Weights of a small GPT-style language model, trained from scratch on English Wikipedia: 137M tokens.
MLP neurons of a small language model. Each row is named by its layer, matrix (gate and up: input weights) and neuron, and shows model dimensions 64-159. Each number is 128 + 32 x the weight over its row's rms, rounded and kept within 0 to 255. Numbers have three digits each. A neuron's up and down rows have the sign that makes its largest values positive.
After each neuron's rows, "fires on" lists the tokens most often at its 100 highest values on Wikipedia text that the model never trained on.

L13.gate369:129216120136119198117119108091122159107137127117115157179119189112151172130156142101162208073114114132146132164158145153088171131181077139081160103126096100128083157061132183119159104109140133147131163083072123160160131129171091179133107106104070159100122061122180141139149118138133130129
L13.up369:080083131153110205147161088153073126095081090105149121195095070130121109117153110116131113139114160115155141147167140121152133081134138194050094169097157123109121085171114087130039109094115141105115188193122147121093145180170093119127082095169069117122086117196181171150142121150173109044
fires on: " P", " sec", " S", " C", " Sec", "ig"

L6.gate26:095156127137154091083126121088126104133111112144103130126144149165131180100163137188161108187118121156112163210126167163072130065113122066156123122124065086097142156084135098158169135180153156128117087121116100124109138113122086100139139130076160111082143086092101144130137088123146154090
L6.up26:187102138111104128135186158132106121171164140161120090158158152083086155078095166103099117161138093155127138145124111162105147097096182071126162053059105143154155152104151131104145098172136163107103134072139097117199156098088120096101158086096103121117182185096086170128121170082132154157
fires on: "ost", "ed", "h", " ft", "ag", "-"

L13.gate65:105156079207090082107130118163133155136159101184149112120150122214092111140157132108138141140116111146117151151104162124132145184076096105158072077088154106148098187084152054107144182158134152089139128095087178117178102074097090096108142136157159155169089171130168085120164114148100131147
L13.up65:168051177120128152098156108170136134119146101119116139114128132105109103202107148131099155094173121075135168097116127174104125132138137081159106128079129144162111137115115177155110141056126131139142131118149113211086183119092077156134095172113085139118183130110088103092152180058088117108
fires on: " A", "che", "A", "c", " bu", "ce"

L9.gate422:144091091151089095140110170109130118159104118120113077098148092130133161108136140118106140101086175115124107150156042145069167147129118082101138137093134106136081109062096142043143132112114066154161147216149064121148081137101068171131100144181096144107106168124079117108086135087120091143
L9.up422:096117107144084124178075101087135075119151119129137120136169147175101148197100131058090142178098127120064117150103075127136117110154125075151185086097125125150094141074119141074127097122087148103199114182142117136158087188123146182181123093154119125083111143149123164112104151059111168113
fires on: " wh", "ens", "iv", " of", " activ", "-"

L12.gate52:097152074138135138093106122168132137142081142214036144192143161132171112130111173146146136164170117072138239169128128142084093124121102184164114137163107050164129120114104140179099125119126139177113158150163147160125104130124099108092115103129082111171185150103135162117107160089100148140
L12.up52:136060120124143115118107152192081162126092119171149091122140134122125144151151117158144114152136129160225135127103167055121094184149145105062139167058125091127098097149139139112133194109073124108132150163154120143135121093151109162107112115113192128135109158089182084074096084048076127156
fires on: " mod", "od", "f", "d", "ient", "c"

L10.gate77:125110142132190133127141092055153172143128147101077078109092176116091130176233183192156153120167121069103121083159092125126147116087086080128122128155127178127139163131144136141142139166128120096161091165181148121156083122107058102199149167127107145194113183083115158121119130161107154177
L10.up77:104117091145103103154095124143083161197159119152106113184085133099141187145121107151162138093156142157065190169125085124083187123157084104148105060094205149161120095164168088109159138091094123110143151115090117127128177124101160154084135139160155160102070196135159106122145112062095142154
fires on: " of", "os", "w", " San", "a", " Miss"

L13.gate217:142154161176128149131163151143134113114087135165204174106052077136144115173134127072090137119166127101078163092168110112113188102164160177137131148138125100122119112158081145154171137122165110107154073152076079142160157093127090094108206127110120153123101194111091127152166146093131135155
L13.up217:183116134148140136153131129136064093160102124107178107061143129091106131092086116156130141111060141128097155134113095169148140127134149183147131090149097115096140170082085074133091099104192162118155115084140186150186136125093107151078188142082073093157150183134142070174148096070055109151
fires on: " de", " the", "os", "a", ":", " en"

L13.gate392:051132111160147117099110123119094104071196115089085126081142106166149069082145076119112163093130158147168147053108132157130095086109162090111102150112145152131108136114147164141181102131130148124130118072093167156135120123198117118105187154119181105130119145129175177138130156103114162093
L13.up392:176090145065103136084145192159078115178159145169109137091126119117111165160098162131126123124201192113096168116110081109153062117123073126094083117114103127103078175105106116148132198144147096066111130204164088097083162110123137111112157179158109181160130118149172144176108113129120163119
fires on: "o", "ro", " dec", " Dec", " election", "ot"

L9.gate130:107149097158110085068187153144149131136194095127187104135183126178102136107129123098127117119126082140140159141098094100128170109120118097173125166170156079134129194124080077127107114227198148142158160142161184167123133082110108131129180112138100162111111144080122138153095101124102161172
L9.up130:142077096118148173104127110127071134113132143140101128099130125132093098145104120094116088129109081162042186125151113196113136216172202133168124114100119113130099109137137079142110060128137091131143151092125113155156127083113143134074125146107132121139169167116058107172099144124124116214
fires on: "-", "che", "are"

L13.gate85:182205196173132155115114130110151157175107087160148119104149075119141070107176162111133164108134156049168100121149130169159130137127132136162104175111088155130086108177098187123107073075209134104132132140123160169133173125087146136134117142098092129129129156078111145150115098133155151171
L13.up85:141160120163140151101177120117145114144135113159174125114168121167123152155185086175143157100116164091084148135174146182157136092119151157108099122046140180158102118119140098140118159093177155108066090102162132113069160106204154061155125123123118152094150192125095084138136109100079161167
fires on: "o", " de", "he", "an", "ón", "io"

L9.gate66:199162164094138155120076182153163103107158117130131129136210124098161151142141135113078204139125147146111133122160134121064177131144128127199169077066121140114093146077122152135117090146101158135135071164157085106079102088117111094166157087185085138140152156126152150154102163161087124124
L9.up66:147139096182120169126112099206116115133140175108118157155161170100108125123164111090122165126104135118155176108091190107089132156139128100161110092142082112082107154076126110083111089141156115165099084093075177145126113139100101147132144162148129129128119173202148182137164122124084124111
fires on: "and", "k", "ock", "ot", " turn", "ank"

L5.gate150:143138072192118146116096070179131128197137135091089146066145164114064172142161137107141110077071093154137121135105154133123156129095134133130104130152066115124149129129201105127163115112163137045118113082112177148163108162126152118167176124142135070162158158120126149129144128142102175167
L5.up150:166126087106129138137097084139166146101139123022069112105092155138146138106094079129112086146096106166127148147086146060122145083096122135106143109093172101140148104125155115085151068128133073117126075111129162134119183168184107124137125094128085110148103146139150119122116130173144162156
fires on: " second", "th", "nd", "h"

L9.gate439:140099150180155109160110104149086164096110047096141142083154112141145227126132095124110155147138086114071180130178162153199146083088096105109099118116175123101148176139058144153110106134079152086125113151145155147125128079122084112107147119105115142129107117151182135082094090101147154137
L9.up439:131204173122172088122116139166129086137114093064196169120154122176082155099153093109149100158153085097148095111133182118170124110089147161110139182149139130108110125123100084157151116164132089057160112164108095136137158108171084108120167135097112157096114161066174185132123128124133168109
fires on: " and", " s", " that", "rib", "-", " of"

L10.gate317:060119130165083137203095122118166095157151132181152134114133124088113156142164092112127099093129133140137146109085185137108149110130157055085124110148191143079110135053108122104166129145191153117147171137144121046079183083188201181150143110132101075127118121092144159074111190130156142111
L10.up317:102143125143149158118134130072142154108153139165067109082117129123120104099108155192095129130076156100157135129118133115082160103104128084136137095130146120134115150113128205100162153170101150116130123133099126141067146162132071167120164103084028176162107073117138158167135162158136111089
fires on: " t", "w", "e", " tw", "u"

L6.gate216:131151152158091135110077137106131115141090132144141130111168148135115153167128109158145071079119084137124084115150123108147170152082086129159135180108233165116143146114133115140110146107152165149085147122141143199126118206133114105166141112138180097144051139080124101106074150133139125106
L6.up216:201113160144126131138152177140119175152101104105154131084138158136101110149118160156113058112156107116174183190110096142118161175070084169122089142111158097167093135125139119148169088153131102128108066158107123106176153223164135101102118081121049104120143130118118130111076121138109117196
fires on: "st", "nd", "all", "h", "ior", "is"

L10.gate75:138186162161129140134131165188098137150148105104179099165169151132102098172128132168134131109113116182157148109114131146084141170119104175128149107106152104126099161099145126151182136169131116138071154214105104073111139087118172083157149129163180170117095119142105116141110161111071139095
L10.up75:127122100115128119108118153131135114124204110107153131161117171166126174163128131057112147149161093101101166157146182091058136147129132132155152145093123131145093150088217134060099153129152095139103107148071132111143094121167147137144130081135143213138122119129072148167097101154091069126
fires on: "m", "k", " M", "and", "ge", "em"

L12.gate326:121091121142133118087137140133115132094104101135136125156185127142194113119163126134131129172136089105109131158172089140113147081155089137110091127123120133146142127198145145129147131077099178140099191186111142106158115114150140057064085121126156155161200139113172143088074126110100097170
L12.up326:123149158104099100156101149056168061127110086118140135140177102152139114146128152157162122081124140129112085124212141084104159100102152123129104107075097067112121145062077136150131146194124120157110170144126152068095129098209073142079131125102101140102180100095162145110098155141134133114
fires on: " of", " and", "S", "p", "al"

L10.gate122:097150128094059114091121137105146128165130149107147122123086124134164130108100098152145103102140168155172132167165104053167181117125093114156067088153141109124197107076171161109129130156091114091137122114134125152144108074094159151181135050144175137063107161151157070147135092161113093105
L10.up122:061137109091041112127156096104139087120091127126087075138102073153160161159065095139122130116109111192127131120117085136183200129129121144156133073179146077131134124103077106128141111164072135142138095185130094129179141134127144191138156071159136138168142165230146162112122069120192105153
fires on: "it", "ent", "arri", "ut", "os"

L10.gate370:142170075115113161134156125087163093077098145125132145151114115060102133179142136139145132161093132127138127124149132127058127133145115134111126134123127098071158123128141128130155141109145175123132108101196093102135127066083166201084096168109047127099160095157087141085123139143122121092
L10.up370:113157162084128128149122118096124122097105154137159120105128085098109135167129118158103113146092140119160106082128138147109174103118094134148069082134130143122131138144131107122112152139074138203095197142154127131181152118213135129093078128177153106163143094113112140058124086138129097127
fires on: ",", " "

L8.gate381:087136152116147140123098139142149162146159105135066068114167104123105158121120168087159105100163141135173088134126080050095098100093165088172159124093072092078103142093131163150131125130157080153151162142116145176175112134078142106142105133123160086125112122096198117140106116108089119154
L8.up381:115150172106114103081063130117088135153125177107058101097179100168077147102122125052120055131113128171099159125172143117128098170085152137142123109101096103134086157128109139106109141112135121149127129111091177150191094104143132115123131160110147170162151171072169123159167139153135090143
fires on: " was", " j", " took", "-", " n", "un"

L13.gate287:073171128166162130153139060127129146113110151129173111202101082111150100150117075118132112169121077075143126148134121184149117156121127099166136093189178135051190126140138093217094134169112137166132160123079103149089095108138126171163158096073150126178087116121159126139106117162118153114
L13.up287:095133107120096136146051149116146140095155145101122185185127169156073118162125134103166138164155075124179143108130123125139102122108145071131125120139083175164173115142094083168115120088211098140141116180077085098125152076143106134139138092125193158079094111131152123153149110130165119126
fires on: " s", "re", "ri", "78"

L10.gate191:113111179150113170123122135071149173144185133127112150099163108121128126122104115142126100136088122151114158146094148170090165110100145099055226094137146044110104118111082147104105123093125118130122203101138130099146150126139063113124166127087071140117104079137117225103163110086085139090
L10.up191:063114118118128147150064093089142099074160151099129121083164123088111122095143129146136128127110189152196154162111163048110156090081166108140140057168120124098105132100180077068108124104148124162140158114146127189148163180114156165119101092160046153112143090100146152105167124128195181120
fires on: " Sw", " sw", "w", " sec", " tw", " Sec"

L13.gate24:127151162131083105113131167139090115078136098121144150183119164163221124080183138128200116117121045081142125139116156171154130112157173108149150141158157121097119113141136121135129177139103112179115151146123128159163107056127146156122138135108113161074097095183135132162050112128111134112
L13.up24:123171143172172141118070124063118153127161139106116132105104121134111140137154140126125134140142119114158152152142146161127139088098117160144089157141093146111180070146162093138090089119151150107158188158101119174166144126131163081063126136060092127087121161229169168148146134148162067035
fires on: " s", " S"

L6.gate278:118160149119035141154155117114126109163106131095170054115094098096099146108150131148125139132148179158122101104109114094156124075064062139099137078153145159118125194054086140102109137116076090145176090186149078137202096148122121160122186126138169149114153084199141121096157126172116094130
L6.up278:119096137114082152160127176126121124109138101094129088111096086154126152086055146096078182155136138129119108049129074098162134059151067114121149114152140148100089112067059138109094125087133057124128074174130124205140149145192148103096195131114146126129150076206093135084189124158125126113
fires on: "id", "os", "it", "iz", "m", "ret"

L11.gate358:189114136137148144163097149101178142086099097086152153143105167084125090065124110169104139169154097091108090098149132139154121044135145124124166120203136103053068111176110086136136140146137167200142169077096133098148145170123120114168134129102104152115157178083096170094128157194140157122
L11.up358:160092151146092119102126148072148147124129110143170182136154130105092057117135120132129100163090099122077127100111125074238168070138154141133161084144068129088116102133134097117076178126160118139081141112135155094080078197132182106158182151161122154133086153111153124208133158207143096131
fires on: " int", " ext", " cont", " port"

L5.gate274:126125113129136133101057107171143175100088206191067165173142153105177080143112194127136103148154131166110145194076094156161147121098117130102101100148104126100136106103164135139158135120106186126104164110134073145164110121131106115153089078098138133104162103112165157117130180096127141088
L5.up274:119093151162160086163174118123183180109117089128099147101099154122134111103092109148125122183098104100166133098117105121110106072151139163140173098130117113153182093047091120158136186166129116063160165126157149056179085138132195111085142085138097146225102188107136108114104130117151099105
fires on: "od", "st", "t", "d", "b", "end"

L10.gate295:112149179128163143081079111171116129152127110121152112116140145099162120172148155170161139081171154081101131138159107156131209119072187135144079162059142081153078075153110137193142185119129133104123095078182083127198217074117094116149114154132136174168113163124069125133168104124142095159
L10.up295:125113117135145164149074171092098136156141096200164147046128154070146151168099100141144179119164139059129164123119141127099195137142134108106101108072109156133099199131106056166158077138164138133090114091098117172102170095161099156109181129087158175093120164113113179108143146119090138133
fires on: "os", "o", "a", "io", "ón", "ó"